config.toml
num_hidden_layers = 11
init = "uniform"
batch_tokens = [65536, 131072]
MLP neurons of a small language model. Each row is named by its layer, matrix (gate and up: input weights) and neuron, and shows model dimensions 0-127. Each number is 500 + 25 x the weight over its row's rms, rounded and kept within 0 to 999. Numbers have three digits each. A neuron's up and down rows have the sign that makes its largest values positive.
After each neuron's rows, "fires on" lists the tokens most often at its 100 highest values on Wikipedia text that the model never trained on; "fires after" lists the tokens most often just before its 100 highest values on Wikipedia text that the model never trained on.

L2.gate421:451479482523505470480492451512473512516485462488493490525563492493477481520492492488525529498506461534495488476482512489511511473521540479503547517511520532568499490501475478537510517531471488497476515510472499514484491471491515447502550549496516514505538515517508523529520491507561462519526518513522523474457492502562486530467474476504494497510498477509504566474488495509491500495538
L2.up421:493437506484495524504478429493508520529516527522530516521450472470466520501519536486501486498490473501512540481521486542511546535537517477516561534511537484531530500503467497539515495508538512510491529518533489488504517504486523476527486520472488539455525466511502489489521522529500491522512510494537494465512491503508490487510492520472518484531496551467450478473502519518478497502533
fires on: "=="
fires after: "\n\n"

L3.gate662:460523512514500493481479492521499500511450468480499483526496487528493449507497492487500519559501502524511508460448485475455505474529437524465448536564517543529497473517520487485495496486482493515499509525520492516458483472505547501494478500458449504492520513491463476508514544528474504478482498521521481464509477498511501484520525513523472506480471464544531507497513470512513513498460
L3.up662:468487484465490481475499500500477468454458518457530539507482497539537493498452534521469458511481511478493505499474505484437520570475478481517476490481495484515502475489517464471518505494516471505500502521513515556532476483482530504516510484511497535476478449535537486551473485534505540502489457505491489513546501505490499458527506506488491500534531517494503497523511532474500497468502
fires on: "- ", "\n\n", " | at", "ex", " defeat"
fires after: "\n", " ="

L2.gate395:556487419494517531494530490453533500472506500512487536519544506514525484531473462484499513442443479503477479494488480484507561506510491520502505465512471496511484521478476539491481526516507518518498482534528491487516509508463477530484498514448482501507492518526492556501483489551484470456505480534480476479465467493499500499556511508471495490440474485469517520516498502498525526497482
L2.up395:484439498459505497491529533524514516524458494471490542463504483477520476524491521469477491465479490500513518489495513501492500489520468458509479510468531482525476508533465505502480504477527507481509497492507515487480503509499500542489485510497505521481432499494499459458514533529484547507512524477491508495481539523441509475478538510428432485506552494519478504473492536609510532534512
fires on: "T", "O", "A", "–", "J", "iding"
fires after: "\n\n", "\n", " prov"

L6.gate506:536540512508505479511497503515502482492515511506524550514513527463479507509515564472507505567489496508492492488502543463492506494505498464488513553518472505516557528468486478470499482496479547496474454519473510504519466522519507512530485467529512491515487530534479494500500521508489512525492482487476508491510498497501579525507550479475488509489478499533492481504528509495465501480482
L6.up506:495496468460481511458524508473468502476502483484507499492508517514513503533497489507485484515489504530539476480459491494513517471462502480497506480521471484476553477484490472488482506502496515518538508524507520509482481479459505502510492496456510507488545442543485476498507539524492494516466527463507503483475521505516512458489511489518504478495475522517480519488491498561536485542564
fires on: "1", "or", "2", " ", "b"
fires after: " ", "2", "| ", " No."

L6.gate616:503491482515514499514431465521490491502487527511519559523496505521550475518474516475496542487479517491520491550479498504444535519505498498523485512514477492474483483493499519508448505509505526474533582488508505541465517536464486490515450506487474478531495503530539476539495492493514516516518485511505459469500469524486484501489498492494502505527479491462510499557477530496486543508536
L6.up616:473525480516509522524511548523512492483492475557514489520520486480504534489531523521489508513440513496502489500521482514523493482526517508460525485464495489548540491498452461526486495500504549509491532501532476504508501504533549511484464524518490524514507479533518523462520485509516505469539498503507507480500536499503503515474494505491487476511512552492512495490535504492535518515539
fires on: "\n", "m"
fires after: "==", " ==", " ===", "===", "==History=="

L7.gate345:524495474489474532474500481497529479441510499518513484512529534476523492503530448481511488477466467526456555548510509527499486477503450546515476471480483465535465486521494541558494491498547494465501533492499430504471462514510502493530526497498501512499515500495498475491486492519509460501533467506487481538451488479510488472471522527494526482529517479495493505510488481515531541487506
L7.up345:471525557494531529500498475536489481471486440513506466532502501507521538478520513554498541559482495474472499504535514517460499462452515520496471563488516517509476489489528543490508504463499469495484491482510505461496463441522474522469487453501459496472519471505485514505513474511502426479536550487499497488484499494493490483465508477523496506481480480494499527489460507467511505534470
fires on: "2", "–"
fires after: "–", ", ", "-", "; ", "\n", " to "

L7.gate546:524467522497434489511447532492546491521486510556482523473514501514499478496471517540508474529493495509484466468498507517500512474514498482551496520483476482489465501484509507508499484488470507481513491502546513485492509482514534520535491474509523523487469509512496522479520481510502532461490507500520543484530495542492492476453512472530529553503462491511517466540450539530489480534530
L7.up546:457538448494443493519507517542520492495503484507503502490475482496484523524500549508485521510478443507465459457544493490493453473471501462508534481477502466505517514512505537557510481509499535499494517467484525487509489490525499525528558499482468486487500501517516502509480512483457495491512477528557498511500516526508560452454516493515449488572502511474508517534546481487491532520509
fires on: "\n", " t", " med"
fires after: " |", "2", "16"

L3.gate62:524493526529496455448505497512489510491502471512516506454521523521497476521485460476511482503496486487513530534491520476500520481496505494494501547507498504514461464496505477510493477506500508515502505466469497470564478518513526512498506515501518479510476520502550489480510537542487494529479506508551471567503541522442489503498517480464513539547472495499531508503494492526501519524468
L3.up62:474475485499504479496538495487500517498525479521504458491535530524478493520532544513506504487470559485466501514500545504532488455542528498476467539509460518511537508501505486481466528498494525512532491532517520514457460430477457483510480522487510473507492489490505456488500549513508497503491487496449506509505550486529512509490481486530470510510541468506525493564524524501463494518507
fires on: "ck", "ock", "down", "ill", "-up"
fires after: " che", " Bl", " touch", " f", " bl", " col"

L6.gate28:497522496471469469497517541493536485530500519519498563514449430459479525508506507481463519489503537467500517423509448524521534454469496487531459515538476528503470441522526503482517533496492478476550508506500493533479474511525508473510479484488494489480512493527535531526521499509469489509506465506500459513551491502490520469470467545506504498494510492492468518480547492479510476506510
L6.up28:479497507530477493524512462506491530508522489514485518544501517443484529517484459543497490521476537468497494474521502541466503512469542504532485536519503469484481482488481491488493484473481486513485500530480472464461493462526541500506488491507518512506516502470489541492544450481504486515519506492470514455468487491479527522462490505480483467527527538468468517510510509537474507512487
fires on: "\n\n", "; "
fires after: " ==", "==", "===", " ===", "===="

L6.gate276:465524492482478506548482526472514504516472497491457539467534563547492542462452521526522478491522502525514476443488500473489505483524504523489502520453475479494468484501492504493474510459506499512533506489489485531487489489508463514551535474477501492532471498493490527523481458463475501479488491491477519508474474520488536476497516473512454519543510489486514497511574453503498519469506
L6.up276:514508506473505488411473521482531450533517464495469494500511516530525467521495521506517484521499476500485502486458461534480486511491492504516485505459523489481480494501506455500531494434486499493535490498519487466508511470553450558510516516515534506486474450513485528548506468543450465508503503499443492481469481535427515494529523485481468516499515529458485463538528508461522453479467
fires on: "\n", " |  |", "ian"
fires after: " |", " |  |"

L7.gate44:515453511539516541472497478486510524557478517457509513538462520515520542468457468469518512490521550466503471453462505500469488466475498542527511485499510502522487443542535486508486515462522522526486521502482460499504539508502465521485498486503493497504497481508532507465514532530481497505523487460494478491482505489509451506526482539524512522465511495486515481485483540501529475502543
L7.up44:476475518533540502434458484528497481484468505549477478527465483518520477522438439456518495507509496506531484499496529455502483491492518517525536511491472468519526488480540488457505427479501467474505481513516457502520512493530473503511491531502461478506538452473503489485468501486515501505469483474468498499504506499489510460499483545444511507527517485518535505507515506516474511498481
fires on: "0", "1", "2", "3", "4"
fires after: "–", "-", " - "

L6.gate51:503450507456501490504495526487502495480458466532515508505522516491529511538514489513515524448524532465496504508480545500514469507461517514534488534545533494523503465512508529495494508551455556544485481487503527510514485539501524451521488499505520493522523509525520537490530501540487486448491532505506491544514464477457512514531499458502478541496491462566509509457461481501515494498515
L6.up51:520499523448480473528491497498521532481486518492477497521510512453515476470532470499500523524528534470498488520515500514547500490531536441457501511503517453506484461489540498498499473499494495509517506486505521496518494488469490442536550486539494506501501555548532470469463497520484489469501528478459494496502518497499532497517517494488518497509537540565522522521446480482523469453520
fires on: "1", "2", "3", "4"
fires after: " ", "D", "-", " F"

L6.gate386:517502474501498488527497479459504526531516483526529472475484554480457510514554560500539507508484508486499514485517559532527489462501449507476482509517481461466519499497483476517503489510536493484523499517493515500516487440522498451545492529514519513467454481489504494462505495533475488480515524465524504456478492499510501510438459472469489517554494503508505464492526504489475532511516
L6.up386:467503523514474497464509507492485452467543473505510506493510511509462507497508498488528526483492527448541509466506512512530518488528528506519494513509486461517539508489502513548494538512514508522514495487467490497520511524499509527506500468471534504533473451478504505520523500462532452500521490525466503509506536503464455466509528554505474442518481574460510473520479481548473474540494
fires on: " | ", "; "
fires after: "0", "1", "3", "2", "4", "5"